MLP neurons of a small language model. Each row is named by its layer, matrix (up: input weights; down: output weights) and neuron, and shows model dimensions 16-143. Each number is 128 + 32 x the weight over its row's rms, rounded and kept within 0 to 255. Numbers have three digits each.
After each neuron's rows, "fires on" lists the tokens most often at its 100 highest values on Wikipedia text that the model never trained on. A number after a token or word is its count.

L3.up341:095177123139099167095090145162152084113189146117073189148081100129158078104086136099120138147121142170089116135105152109198180117179089117089155143158104104115075119154109153161168098086141108097180152137142121080086084081104100033135135129145143135127084106067114063141105087119101145157160136186098159097096075118167169086135181199106104174105121149135107114092138120156109148112082
L3.down341:093086134150160110038128104198106147139066142153173064137146145132159150102119069177158143141108166140099165162143114122087082116102136130145104150126187118183123103101171093103164092148128158148133142131149073169133143144122172188099120146140049078083180151139144180114172140145167084149086144096123112116176184113181126126080123161112153125118171100114115200133148124096125099150138
fires on: " " 24, " at" 15, " through" 8, " towards" 6

L3.up378:184129152140140113127135088113121066114119169083134069132163078134116060120103137113142103159150137057127127121143050098140125108092114165108136152207054138087112126104150174145131158148119132126148132184093125078110134175143172127063122108113107193108082141091086121148098139062189132114052138168190173124136147138099145141156099157152127155137093100162131118144138171135138145107143
L3.down378:132124080088192115144095159074093140080188159112081153129091137148104146141089153120115149144140126165155073140133148140131084117128169088098107097105163205086132117162140092160100184160089153126076114094105152169136051084101178083109167107042143132172167079127125155108079083113115121145154165139105104156149124162119109165112151130126104084091084141176114133093122123086118115079090
fires on: ":" 22, " –" 9, " /" 8, " On" 5, " cor" 4, "ing" 4

L3.up293:118091152117095071189179127099170110114155150170107092108122142192159148124073158099118157181047124116091112084165134146076194139137116076186123132141126155091078110184143149138159144085123098093169149117109143156134085120103092088157177131122094072133085108108120095129041124123158126142134110168097147134196120119117132137109115075110119143105106146142135149151166138131185170109103
L3.down293:165141163145154117146088154115083101105093124093136148160072077163108105139162137115168158079119111159100089193135107089164078127145106125056118151135105111128101126093140121131123155118149131115164126084097076098157133175170201133151104077146171090101219091124166137122097076048128080117176077103165113125147147166149144124134081164079112131134127098071156122115077158090118132191171
fires on: " of" 73, " and" 8

L3.up487:141164165074145150084138160185119107134120164099128150111103129158188140175172160069171119125134163169118089160157158081142073087122137130147115121132124136125105126102155156109128120176136116090105099127107096123119083139130091151107065141073056106139140160144117126177073061105121087112091140114135113064144105098137091114108131167137127145149132156142104151058111171165192135170079
L3.down487:093110171121179073178131159065137141136189135143122127091106156122141111211118099148074131109102089081150111138100194132145194093107132095109141091161114148152077124084113121137086075153124126122165133080122142121149146143167095166081067188112146070075109131159112103177105129126113100127112111091161140126133176145140130117177100144127102074157156150065133050150121110140136102100125
fires on: "." 51, ")." 12, ".\n\n" 12, "\"." 4

L3.up560:109133120147153128110150108180125164115084107111074125099114152170158012146154134093132058180129122137116104076162112118108119137087117130065172136124136125106112149089154153058112141167137188127147179082106160106148129113178091160126145110118139084160179084119095093104072183153110104117183155144124104104145098111125134145168093154079112154101157071133135114104095106045133115054100
L3.down560:107088090100175151164191118083094124088167142066156094171111061099124125130106151100097147090127157079143144110175147183155095182119106090173055099137123113123077107141071114140138101113120075088104091108150163126164138223095104106108120136132104163151104096100130111143103138104120122127137155117166161087108102113170157128172172131136124118142071171087169118106080152214089144172133
fires on: " The" 40, "-" 8, "us" 6, "'s" 4

L3.up197:164157118138079104073153144148147162103135107133122175106100128143114135140151144142145065154078140121159098177164133134083138080087115143163084114064113096092103133148195085140077118097131113135061095187073124126112177142109130099104103095098106172140114085127116149132172078168112139084093130122133158168137196145139170174201163159122096100138096122109172139110097154134157128173140
L3.down197:094158122117163148158117044163096135123082171126119121108087128118169104159102162156175097136148124159125151102160139183144081092169157156079109157155199154146158148132084169107155119167118110088153137127143106082105086177138130151167124145149186129131099161092169085135095120115136148092139114110143131104143052088119114111127059087169140124161156147168145089112150173082170117098085
fires on: "." 20, "st" 11, "p" 8, "8" 8, "s" 6

L3.up82:092154146105121173128179184121113167092133124158097108153151162100098093092133086135104101145090095137137140142136129100108093114108173163114118157117147157078160157134085155104067205088084119121140167192169172139156196173156176091115233082129115117175159115140108110155078172138104151099100101073174120140165113124129111180195172129086141102141114087198138174112118142101167161111153
L3.down82:111081191159111055140077104117138099102122095114172134133110133133199125174109072162165142119147107140185084115099092109083109168119106155146160090123127077140143072149152130132124116082105070161102114065094081117104088139073107174134102182138163090080178206108089113104091110167187127106123105164169088148106125128144172169135094104150108108147148140156112091096157146070150065102128
fires on: " as" 13, "ed" 11, " of" 9, "al" 8, "ble" 6, "ic" 6

L3.up30:159094138077126160135157172132128088126096114124105088132125147170098140201131121136149201104080197130151139118172156081097147135131133103144131126088083177178169178083106136120159165155103162137081123168104097140119146130188089117098158125151156125105111156164117097129111131124112100172098132098076130080135131085120128167089128116071108117133134159085109132132151176184127099121100
L3.down30:084130073124148109101139154115117125132187101153136051118131145100143072163103103137103077143122163166147086163116183121119121065142156163098117122141095102142105169124129137119110126145140141130084151114107071182112134128122085155099169111165200103080147153145128076156102125145105086153133100200136177151149090098157141166132139107117069148036129173165125129085098125089098107081108
fires on: ".\n\n" 21, "\n" 19, ".\n" 17, " enc" 9, "==\n\n" 5, "-" 5

L3.up548:125135186156090145101139139128128162116110205140134123147198151138104181108168085092102153130125106166074115083124187147142158149078155152163081133144119113177119123131117155053202161140156179133111141061090194095139148105121146129151111149102173193176140151101090154107162077083131125188117132170182135166127147112146131143092139119119148123178112087174148148178151113143073110106173
L3.down548:061132090160116109155163086118207154114096113130123110096100182151165123132148173130113105126175115162155112212116105143110158105140169170176095094120173087129156140115076125154130177110139165111183114143105112123165123144049089141106063136191117093172119063139151127102136098166146093084128073186173139098116103122125144121132169129143132076105157162139114106102101106115164165101101
fires on: "ag" 52, " of" 15, " B" 7, "g" 5

L3.up637:111133180121169154113147158136121082116155229151142150139157201082122121145095157152043095103137143123105130156164158164137177172091094108119138132112120071099170099130121136120170175101145162099131098125154163172131151100147103095121075156102136113119146171083166145154133135151110147135147182193111124166114157121092121097098079064099048084169131110091136169142081115121157118174164
L3.down637:114139181107162104119116059155131160130126127102152113085070087208084160116162189128116230138112111154140136124175127127142109162147132149162158082152122129155098143114058197101088132158140099147071106127112136118188097093063148079157130100157094104117088141123121107081162156107122163140101132113178190148107109120108104155130164115126100126112106129124137137080123119128095130095128
fires on: "P" 29, "p" 18, "ip" 13, " P" 9, " p" 7

L3.up594:164131097070108143091143172138177170116157122085123119138105102080119134095112149145143180137167109164082106128171143125055165121143107089071104111171120108080097145127145113151144116093148155052183158169089198018158138127138110123155168111168136118132154109084117111073119130112133107159066127150154127172080088116173152111088135132110119148122189106191191120140119179122147221102156
L3.down594:161171135167095102161112127132093110130109120160134132168136126138091127129117098154126137113102160131172168108060117111130061176147133121162122124123178140177091153125063130077128073138134113138220068126165106176074077138155169147110108191139102177125074134158193153152139073137103155084141150168110152119128128138172107114086095143112098121109113190092055144103129112149164047108154
fires on: "ed" 19, " was" 16, " that" 14, " the" 13, " were" 10, " of" 10

L3.up414:094041133131141115142069134150085072071136071151098136084137165091094110124108148144135151119096145122151090151091151138068128182116118139091107131140142089104152154181190122095113161094069115148114176192104120130131118158195151105090157121159128125084184117056147104191134158171081058114101159158132069104127178131122130169141138113150100081138111122167155140157111122073101098129153
L3.down414:146191123133078106140134116067113145125087201158122164122140119149130116154118115155087124137145162152142149145158125168111115110144165147157147081145109065141132096147084162077120147073208184128083106142181111114156147126125081145079107112143118119130106162146138144079110124134173101108134046083073195148099067154156086131084160120124151155153196094154098126126154173193122153149096
fires on: "P" 23, "T" 15, " which" 13, " \"" 5, " p" 5

L3.up331:106107122067128116135086116115108165083124134106160176134088131130113110138130149146116173108129146144137132161165175168089126090152155117141114183146090090073131080181153063159132151119118117129067176104132145076122065163133158152193164096111103126124131118123124082141083103101160081131112112146181163178128091168084107135163185107105108100152163104220139138147103097104153186063188
L3.down331:164080142130138149163046109137162065131119111106144108086155145093104152179143119177139083113096124102101128096186093120134108142116148133103139150117166125170145149131103190090093102184166101096191099140169049166092090135148175122158131134148124150122166097099137106078134097150162128071098169117170071076111129090169135105101103124108113077149188141156110106104155179155104085143163
fires on: " of" 45, "s" 15, "ies" 5, "sc" 4, "cted" 4

L3.up319:181093104094133139117123127166132079104139101106155119129129106169168177158129169071142091206096202098124063129132147177121117123169089068078106124130122064119119145166124109129183151151125129133123148168137156143123180094155139103183131125103152086149190177126167192151165146132102099098132169140121136152110176153132141117069100049107087181057126114158181127132102140111098109106117
L3.down319:104132136094102093120167098131130142142088085103107109096120092113121166079110113169146144094126113102102177109148099116114150103125121195188117133074106202147123099115115170191086139107113101126105102150180073092135125128141137114101155127175031133108167123099085116115045121079154100223132148154123064078163160105135117138199133151140175097141113122113099159087132159146137128153115
fires on: " to" 39, " become" 10, " with" 9, " joined" 6, " incorpor" 4, "-" 4

L3.up504:119212148110107135067144137166157164159134174090099127089126105118141175125089152127163103123146113180173171116124176125122132159207141078146098099173086132076104127146090136087168109188162165113219135181136125142151109120057169163131093152134090077127131139151090135110127071108108143106074152163134140152118137173139133103168118167100119134102100164153107128090168136130112158090090
L3.down504:142137152142132135152160151128100086111105108122146131112107140098122155153118122097119117148111097095125148149162160140195165148141174146132165120083085159086153093118118107181093155158136134094169055105106176145116112089131188104134113097171183095150164163149104135141122098192109141135188143079166078142091134173074099141123125104155178083158171168104132042115139146142093112205110
fires on: "0" 55, "2" 8, " Inter" 7, "cont" 4, " |\n\n" 4

L3.up463:134119081130128140086142102159163083131120186165137134075120158172086192140163142087143124143084162100072088109123089104121218162112059175104124135135077109153158174163124129154155113112156186082096140183139167112124142135094124164201137160177136112090109148142097147107138095112158160132133185188137125116131197133090042127121119107114103143108078120157140108105096117083140171155151
L3.down463:126106109128099176227117173198139070163109096082124070165194165151171156151167111141134151167145110147189152105127191128140093059174153127129123118149160119129138088139113159099124129122090074113132114065115122105114141149058103169100124116094093130160148130165128119113114118182125123111124155032140092149168042135127146150103112161145152145098162136056116128152146180154152101091115
fires on: "en" 22, "w" 11, "y" 10, "ar" 8, "u" 7, "al" 5

L3.up479:153106107164146082162113164073110110166118128121139124126140158109128159099116166104079126113142148089126121141134174155075092176189130090137067051081149079152159106163042161128140206166119128104081189060137159087099117186114153124132166174137115122101121136092091105160130147176130154126152161142156167077122137150093096116141096094160112133124137196097195149111106105124163155124133
L3.down479:126139176106114111087091112210150148095099097206152142100111098136162074107124127139140152120142162084093120146106141117151111073119134193112199126177117145143112111115200069097096121112082113162171095130164100124114146116125089167143090144145120217115128145077088196086153156129148091149074122167071073143140143137154127156079138131180179150122171067133074137152154139136132108098113
fires on: "ing" 15, " other" 9, " all" 8, " Best" 7, " Both" 6, " both" 5

L3.up596:166141132099106127132167075126188177143157133096100158159255119165102210134152128090153123142157122165088145121180152088155144101147138090144125115143121149125143107137097113178069125101182103073174113200091110171145079118112122118158134156185098115075159150130100174115116125146117154140091077136139115159154178137147087139104092093054145144102111185081141152132178102139193127115120
L3.down596:150131149108137111118176077096092115061117137153110088079139088152115074124114162122137162172079095139084147112201131169164120121095162158094100172184147057083149077105185175132141111160131101133068098074138123123093117142103099176127129131113141112124115134108148121152165146154124176157142148169124129158151105124134163128124153113121158175182153140116159105179121064078176118156165
fires on: " |" 18, "g" 16, "d" 9, "^{" 6, "ag" 5, " by" 5

L3.up312:137099185087145163102141137086068109175168079121189082121114132105075175106136148176116160126078130151129142129148105123126142126168087094153074124209076199104136136121091146084154143181106132142086073109043192119159164108113160099100138174168092115153152047088166113103131140139150073088131170133164161155148102151122115134109054100105179153107117128110117185135164157130171133114165
L3.down312:099142054114143091180137074148117151075106186157122123147153157123124069106158128126108135074164140098148086140161141084168084179149137160111145100090151094160106137136124111114080127120071168109157178143169103091103111198111138127146139066068111098141138167149124136137122116118134185145110139156133115116067182178127122099150198140112092107158106150151159130130097112132040084125124
fires on: "6" 23, "2" 20, "\n" 8, "9" 6, ".\n" 5, "0" 5

L3.up122:106147093105172115183163141102164170156127146142149148178154145122142097142143200125091175122097110102120166097133148152115086061161166143164153102178066173145159160125139083215107176151158138133101157161140136164115129169183141133135175072124160129122111124111081179089139100112178122159162123177108117143130148153169106134149132117119088042095130120139179160172106151106129231118109
L3.down122:129122187213115184140107112100115131088111110070160138099206170165096086106181149099128112116130161089176122165151141070159088152174166098095127144110137120133171148164168180112161098092077149138141128126127114081115099126154153156133103109144156144084132100093128074209119134129143113187100094055139135077160142144142156204069110100083143141120167151108137136141109120125157099126188
fires on: " more" 13, " sk" 12, " most" 12, " a" 10, " to" 5

L3.up508:114143151151084146073140113143170093112150142155183145164093074095113105075173126170105147139142106111156170110177137094085104144141126107115070147064128146132108157142142124180155157135072134193087125131127187113133149059147153205138177047119134160104126106070070184166145100129169147101100116129127060135096182111140117174146149115145107117082116114124151160091169203111081116129114
L3.down508:155097162104084164124155097022096058121113095140080061148090088111145172162125151115082111112169059157132128142123105152126150110141139151118091124095107150117126136145111121170136150132164173164171150119168159094101145102098181116177120089102123180143152139148162065148125087114035056142142113154198180090183127132115113144154062121095129101141162087105177120149094112150145107170097
fires on: " m" 26, " M" 22, " km" 12, " to" 8

L3.up320:148157133156091063117165065153083147107092175113122139135107094191099128182089128086146108117114141122216126137164124117205149109111180121126104123130136121070119130168106147158122139151175141071110143128105161157046149133121107075125124126107130150136162119176080155108089076151105075159124129118063122119147094140164154114141077115167140082138134162113152122157139111136107080159116
L3.down320:073082171133144165158139138104099158103103138139160098111105161083097110145114151080145137123156095096062166099141095127103148144180119137122093106151110103085127135171080129111114124168068221131141116147129105152153131111117219152183171110136113076099068168087118139151140115129167160100118176078096144127166138063139112199140112174075072138094176106101174122131111157109077164142121
fires on: "en" 33, "er" 10, "in" 8, "5" 6

L3.up353:141091134155085173174119148097100150109102125136118129135125154172120091176163083101035157152051129166130153142179177090102134207120126136111069154135148125174095102159115057135111187125184085082130113133105088175132088147108152096176118132125101082119169159127151168140109033198113170085107133127119159083090128168169144103165141145116135090101165067120116182123137121121125174085102
L3.down353:086164113157136151098133163147153129136168153130127163152161138076068129081115107121092132122132139107166122088070158135137122209191133052066165126082076169151134126122088142130117092151139132147131096098160163091121103165128086139140132194070137137163138149071087148157109180112070105123090028114103147118150111096136126180170093162092102153154133145122156158140136080149099170164164
fires on: "f" 25, "." 12, "-f" 7, " rec" 7, " wh" 6, " sp" 6

L3.up202:139058091119105133092058120107203123126113154139125140233164133147107127121060134163165140148094118110117089126084149027099130139090129137111103082127184137111126136166147124138115081060179069076154116115097063093176176150157129112129173131138096170136203121076143125126150140109142061146111107133135103145190108142144091142112097075136161137113184092101196149138131106136095152107114
L3.down202:114111121099102114153165127193094136155133078150098135074081112100139156156124129175119091092171116133196138093211122135185090144138138165148162124089111140099144143123083067113123133155045231080136128188139154147094133129091166131130143151102088110134131108189152106154111114117150123116156139186111098108153147092114139072097170158133101131127126172102060105176133162112177091077130
fires on: "ed" 22, "es" 21, " or" 7, " were" 7, " Height" 4

L3.up171:093079154049147083085119125145185149105128118138150095113156157175138115167154148129120126108055100152080142114146134134086159124125097143178191093158107175092174125097103118155144115054109138185123096102038111163155163118076138170110094122148161178136156147081075166116103119137120132161100150110131143152188105105130097114159156189199185159143100089131184146114123079152118160069121
L3.down171:112126145085122136074119170107115155079054119167135124118096138130089075131131077130118066146105104115096195123113130076131115169132155147110110169188054108139138163105093154109098177120153133112113141086120166157111118068126140165052122087150170179178162111072109118094132118154148125144106103173091181180057143130128147105085193136160139151090119140140103135058123139139088097101159
fires on: "-" 18, ")\n" 15, " of" 14, " (" 13, "\n\n" 9, ")\n\n" 8

L3.up495:100182101099143121098179103075094100205120158138151104106197169096122111099105141110116112167074103088141190114120146125149135117143117074136121135113101136141158187098133122136152123093148140169113135101106170102113128157106171100102089129149075108161167164240087134081160149160128151081105122107086202146101120118143163118124114127149077121126145095097101101168164142106110120169166
L3.down495:109146095135155104160128132119084136101104145098117215074139173116190110107122186132097163116129135127142113134072094130118072099115154191117126134121128120127120161087147101172130086117174098117143102180093136215059095153112072147151093115202100160146191202066100095188128120138165107158126086190156165151134128096152119186145165133166108155069141153144131121116146099108109113176079
fires on: "2" 26, "5" 11, "0" 11, " friend" 5

L3.up566:141108093103089140103137147122147150102124135086048194150106114110078139107115062090131106113172132101114215143115141174142106103141050126126096149115114115123128151178169084139130137037142096080068148113088108117148073097083127094127155142135183196169146133147102094087151090119103124178093110183167094078130145082124147123095164158146162130172139101111115145142094083104098150138133
L3.down566:079057112135180130128145077115106148139133153170099120138102131144115173096056138122039176125109150156135105135138144091126169098133161126162148165156148131141109137133156143129151145117112144092121131135163123102163163134195089126056135069194127164154129143134116115161072123077186164156103120100110115137114167106146180114188159131189131014170114144112063145119137121109119127167144
fires on: " |" 49, "UN" 8, " N" 5, " O" 4, "uris" 4

L3.up98:186140186108118068123128172130116135146121186177145125140150108126124098145141089107050160074158098159132112085166151168145103124091151124154109114169089146162093160161117160122126099138088113152128098049096123168067168092132113090140141169086137175150098132097131121187092130133059114144151124179125105094100180133126071151131141119151109142162067190106145124141135143126105133136169
L3.down98:098153130103224158120125132174121074084156111105119123126122110106106180106125162146144101112122142074093128182106164104110170116195170128186133077118131051107192089142120048119137169114159139072133170208147172128177114158118111079143159128173103112159122132138154142126209085040117136083117142154098150125147081131104151119149147124120135169130104100110128158130131173111197130106065
fires on: " of" 82, " to" 5, "-" 4

L3.up235:064049157101147176142095128131074150147062134124120098107083154150142165099166180109142139081139102111198133113189117096121116103137145037129120164123093179115102132103092123167089140138156132156158093096143173096135129107054128114110174124117070069116194151176135142177112059148091137151084112115157136126181165153178167083099157151155129110112146075148137170120123127099109123100108
L3.down235:149156105109132134101107114142144095146108141118104180108102123133110105132147150127093117121108105101116100160096098118152119162101088149114175187074104105116159143132157112086161133163168191137096237138144110122145168156181091114146091094156216096133049061122096147156112117125148130032107149152093168103097115125128152153150112069126100101163165135135133090110111082094134136141158
fires on: " and" 26, "." 12, "ell" 7, "w" 5, "uc" 4, "pe" 4

L3.up80:133149126162116143116182112115085079119110143066091059146101100174114178064134135165122167151099092119170108131123047062151126176089118127026117144167108124127156137088089133197140138152112136035152173149076107159128137133144141135102109176126123145084117139188104170128128107198143138103164130169126123088154154133145139081121115118087066101101123134133157146167158126082148124112137
L3.down80:146146111173170106127159131177131142187159121189145110142111115121079162070190126159122163117128079103173124166123136133165125158147127134105095111145107168154104169089108161105192159134148092177139164137121125171129075073130046133127155107190108100134096090093166145112122168077176173122141083183170156120111102143139134098129167150108082173118167101131164176125210057123111125115162
fires on: " the" 21, "th" 15, " early" 8, " enc" 6, "c" 5, " " 5

L3.up114:185133154110162156085119128123108113151151135067164115155091088180109116093187174138095169122130154080162188117155110097198153090133110104133133182108110094126095141069113139121120159054095126140142122111090093075116158098171130131147130078117123190203150125131123126153099114131132126131131155074127159131174140137194133103099084119156072065107127130113124174089126145083162083180120
L3.down114:105137104104136081099160161113171092104086109141123164146099133153083132086100080083135093088152108136111100078153122080154170117208120071101147145121049106103095169130155088171103148089142112120096154157134052169135117177097133119134160048098069156158169136100124157109138165163108054087110102111107178105141172159130129129088139070132137165120126112160107146139088134063123152131110
fires on: " and" 39, "M" 10, "v" 9, "ach" 8, "em" 4, "om" 4

L3.up178:152108107119132137096117140136124150158095142130151182186096164135119090096159133117147151169137144156192158143064116105071091183151123137146107109093145128144155138163134110159082092128151103157182100147144130053175129146119077092108182072126116060119163087116160150134106067074088131134077171144136117145133215134113153142116100146140077098145130127156159138093121111091159062160140
L3.down178:094180155151156128137146161112109107132167132105171086148177193179128125147141146111165185124101135131113164107163113102114120114178202156153150105173113168132139104119111142104146163138117095109068067085067109109089173159153105122131159147163102153154186131147121101092187222139114122117165152081123126102183113150153163149129148158132110142142125076162122069131132113202132183134175
fires on: " by" 23, "\n\n" 13, "erv" 8, "iting" 6

L3.up124:227138146179102090120094138121134192133167138168132162157120096114032126113133166135111133096105166129106105167123125121115068124131155074144121178119165126157123106098095121129077123139150144153055124158117165113146156125082140180100105062105131139123091148164100093157129156127154129118122142128137108151155086135141108186149074143090139150146112205110134147097142154148107062109179
L3.down124:034123144125144167111140132121135037124145181171155129163140106143164140154134125065149151108152128116151140140079141103116129126132163151135129102105113170068144179122138144151135096166069061107141104143123123118119157203141097139148172137142141210097143150133197198104079129124080063160125059111151123114146145087135134129126102110139095135120190081145130090146092117088158124113080
fires on: "6" 24, "8" 16, "7" 12, "9" 9, "5" 8, "4" 7

L3.up48:172137107111123186158165138102083125056126132006089098188096138161091098121142086115139144084128109108092133098185117091149155152098097148137121147141151166127081152051081109179153141191173125132138159150122130091150138143167098117115097085104116124182085090195140106137158116105120131134154114094059099089090157143112121153133127115142098141099087104160074129089161137112146131113140
L3.down48:123180097138183090079145129141157082101112178127147166100160101120052155149130122139148153120121155123111161156119087134199152100135122152132191099115125135073142108107176157103126107139104066136157137160103148054120094095084039187096107157097122144087132097157137168131080107137087120179077097175112115122091172181133114055118180134107076128150083127134102155112103074138135144159103
fires on: "-" 19, "/" 12, " rec" 10, " un" 7, " sp" 6, " dis" 5

L3.up284:139155137104121117152128137101139158133172080115153151108122158114145082110202094142123153092142183141052110144185124144186154122097141095146106180165112178119141123042115138144105084120110171157134183094126073149110119143160121087150113095130182089076137104104156120179154167093112131172179111136130142186109163151152085141153041166098119148104106114116119149168130105097114163082119
L3.down284:121089101196074133163139130109121101100152152158095081137098133102171169131131101120131105150171158093160148139067120141104177194123105113131137177131107099148113179156131156067130176133124074078092073163111169126143079065051088114149152117155086141101116191131179104109162104142115186152173156133089136140143081147108068143127134151162182081124134135194152067085073120110168177146075
fires on: "," 27, ";" 9, "9" 8, "4" 7, " January" 6

L3.up573:150113133131139143104157084152125099111078099125081149103115154155102150161162100158126115085123121119105088177122107136176146107188126152130142180130187105112119086109059164124175158089110204136141162126064144124103094144146164128138134102104081083064060093117174113130119068100115141137114117111126173080163187154100157132106153184154136172086131111103143160084105152124157090082113
L3.down573:169118137156151152121158134101148166165177151164112095156158150149046094157079104137129097145133136090101103117107173172096178094156085134145174120155078159109080128114090128121139191108076123171198130107116085061113132142148137112106085106078139101095137132120127188172119141133143116130162117103102161175081153113099104147112068124170109138104158147108110119158064116154130109136113
fires on: "." 76, "od" 5, " h" 4

L3.up579:170121191114128101123199121072159117116136125134177093101117106077144052134101133130132094143121064132117103058086112098173123071161128074114131107107124093177131156129171103134172147061100141120095114110089115102073156116133162135101130167130122115155199117075091139116108110115140083145101138134109094151168111182158135135147124127147121136125148139138087148046146137169107151108109
L3.down579:170164090117165169033092140175145133212136147155135135107148127170126157110109171049164117126149153169096128150148172141113194156106173097167128136118085114093081149152129175138134129133103078138092202113138110120133112168111119097144118097131101147094109117156119163068185152125169124081146156138094116117139144086141149153107080128072080154114109104130090072077102111160092123087181
fires on: "ir" 15, "as" 13, "er" 13, "en" 5, "arn" 4

L3.up595:130175096104126069187125117126158114134136155112133120099067170120130129108126123143150067140150111146086086100084090130136107133143130149074190088146107121109054159110114211161140120110158175124177111117150176095106153147156142149136117167103139171126149140120152155113114116147083110114076168190169090135141146152068105119125130072139162175162113124104171116105091146199090194188176
L3.down595:160131132099125094166073168148113167122112126130154145139145106122154100160180118123118167102093179193167186155109189112133117126080144074062109207115116119164216159124162113135142111101176076164133159146170119118154127134103154079130099079108102137154067129134139179122104137107125167131142125062101187117154094097165141089167141144136091128126109146126071105095167168087106127101128
fires on: "or" 11, "er" 10, "al" 9, "ie" 8, "end" 6, "y" 6

L3.up79:110126156088127109159181169198043120155142135178131116122134223076131110132132112066144146098168089111156187148076131076055134116093135101152086106127093132081139126130146083105118214130138137094137141085132099118106155121154145139127108131122142071151122117113162068168164150130104128084139119112213135106113162147086055108113112168134132094104142123172124069112132083112152118082129
L3.down79:115148146149158087116117103113156101152151148142144158098125135172102071145083167142135103148147125073069153086177128195099075129118134132086138095133135090155120101073175168100098051132142076060106139157115097203109134092083105141184145114176147155050125143135072118119124107132129133179152152167131141149120121160143129147180158125162130152157080127192168156134135130157124128180107
fires on: "-" 36, " of" 19, " in" 5, "ating" 4

L3.up476:183101107136102148094127077071131117118144165129092116123116156082040166158147214147105126149157114125149105073098086152160125106105124104127134139170099149086161165108146131087128132088102133116204164167191139141138096180121144131124177110130110085163099105122145124183124118171143145162178118122173072110151142098158117181115082114075142183124120187174081111112160089122110175111126
L3.down476:103139149098111097150121146079062120125145086080206089090151105090167109123164075102160102133070142144125158098149182143121157148135130181175108194124169150130094066117157176189138174115132153131085045113064147125143103132092095085122157180111162092126172144128114112085149158124084087124119154071127138103136131180124148080116168097109117136128134085104131097102131188112120149094145
fires on: "1" 31, "t" 8, "ai" 8, "0" 7, "i" 6, "en" 6

L3.up607:161116076119141088127062129161146109141150059077152137131168150195083177150108166123153169141146147094134119125102150058143088127126127126140130159170129138065116087124161107112146137202159176195101173102111086103126112164110123098211139161098160158174082130115063098088106178080138121148107147144061190120104076073152147075103124138167129110149133145097176072110124109097136137111127
L3.down607:111100091143120127154131154148142156136105137091112145101122122177124111097171163105154122153138127137144135117024107124135126101160107111179074149102181134130126159151143139164129163172182126109075073100106116114130120102192109078127174130124091170182137104123165160053192126108099206109144117103116180096122047144094177092083109163106104183122115138131130132116116130124197099149098
fires on: ":" 52, " In" 12, " /" 8, "born" 4

L3.up544:161122141105121147146112182127098134082102207150148128129136117107151133135061154010133117132118160088042169136127116097133087100131121107151143128117151095080102142101129133105140138136151165127071095168086132147159186153121175174088129095133114140088088074161131140151154085125095153144107127148126100104124135145162111150095196158189139124114079133091098110140117130186129111178082
L3.down544:162148145115138144176102168121111073163125138100076123142141152083131144092159131089034149081049099102155091126107124150165130150173107118133098141203101145162105175110124083155147079180153133095147190148148123139119138073167126053119125113139149158142112107166125099164129127121128136113168097144142186177110075129163143134114110105132163078139096173165091123147160097094149109092090
fires on: "-" 30, " de" 14, " play" 7, " battle" 5, " on" 5

L3.up430:197096091093159117160160138173180161103100212179107174141139185156162091160087148114111136108081128081028206188147139087098135128119138151168080043123106117078123146124060120126163154139167104142165172158142160115139119145118115128145163150193187118101083087126126147119162118147136160140118155076113082168129157128101103077132162110118133111093104123113162129129143148131153115098153
L3.down430:150107112180141137074126145096113133119148168158067143089110095115121067103096152173158130101163141108127196120178091126138045123112107149091065139105128105134124117125156164158081103150082139144075164121148109174159184138171084143159144120176113166141184145142145157127087098166152095161161140134131144155053158138131064174071133131154085140180125174200133120141148179123120079101121
fires on: " |" 82, "-" 5, "ing" 4

L3.up346:197157172188105126143128076134187078162142099163162107101137106120141129133145143147114090111106161131131127124130097145157174120165146095117084141102092106075106124144125066084129181140102141198173183149104109109145169191103132192078151124117116176160062095129076125114162115112136126151145195128156121209177172101188136145117110127056117154120117148196105154065106086132114170099122
L3.down346:111144110105090140099134122175076111123107160111195185116139108082081140138107111109127146074171161150178115061128112130100151097098135118073195113087133136101114148132124164137106110121146161148075095125126086092164123152106133162169162143146198115079131123103146159119070095159115064120107082089113065093155121105143156127143202079129110125103114092115103175127123131126106118108152
fires on: "9" 30, "7" 14, "b" 9, "8" 6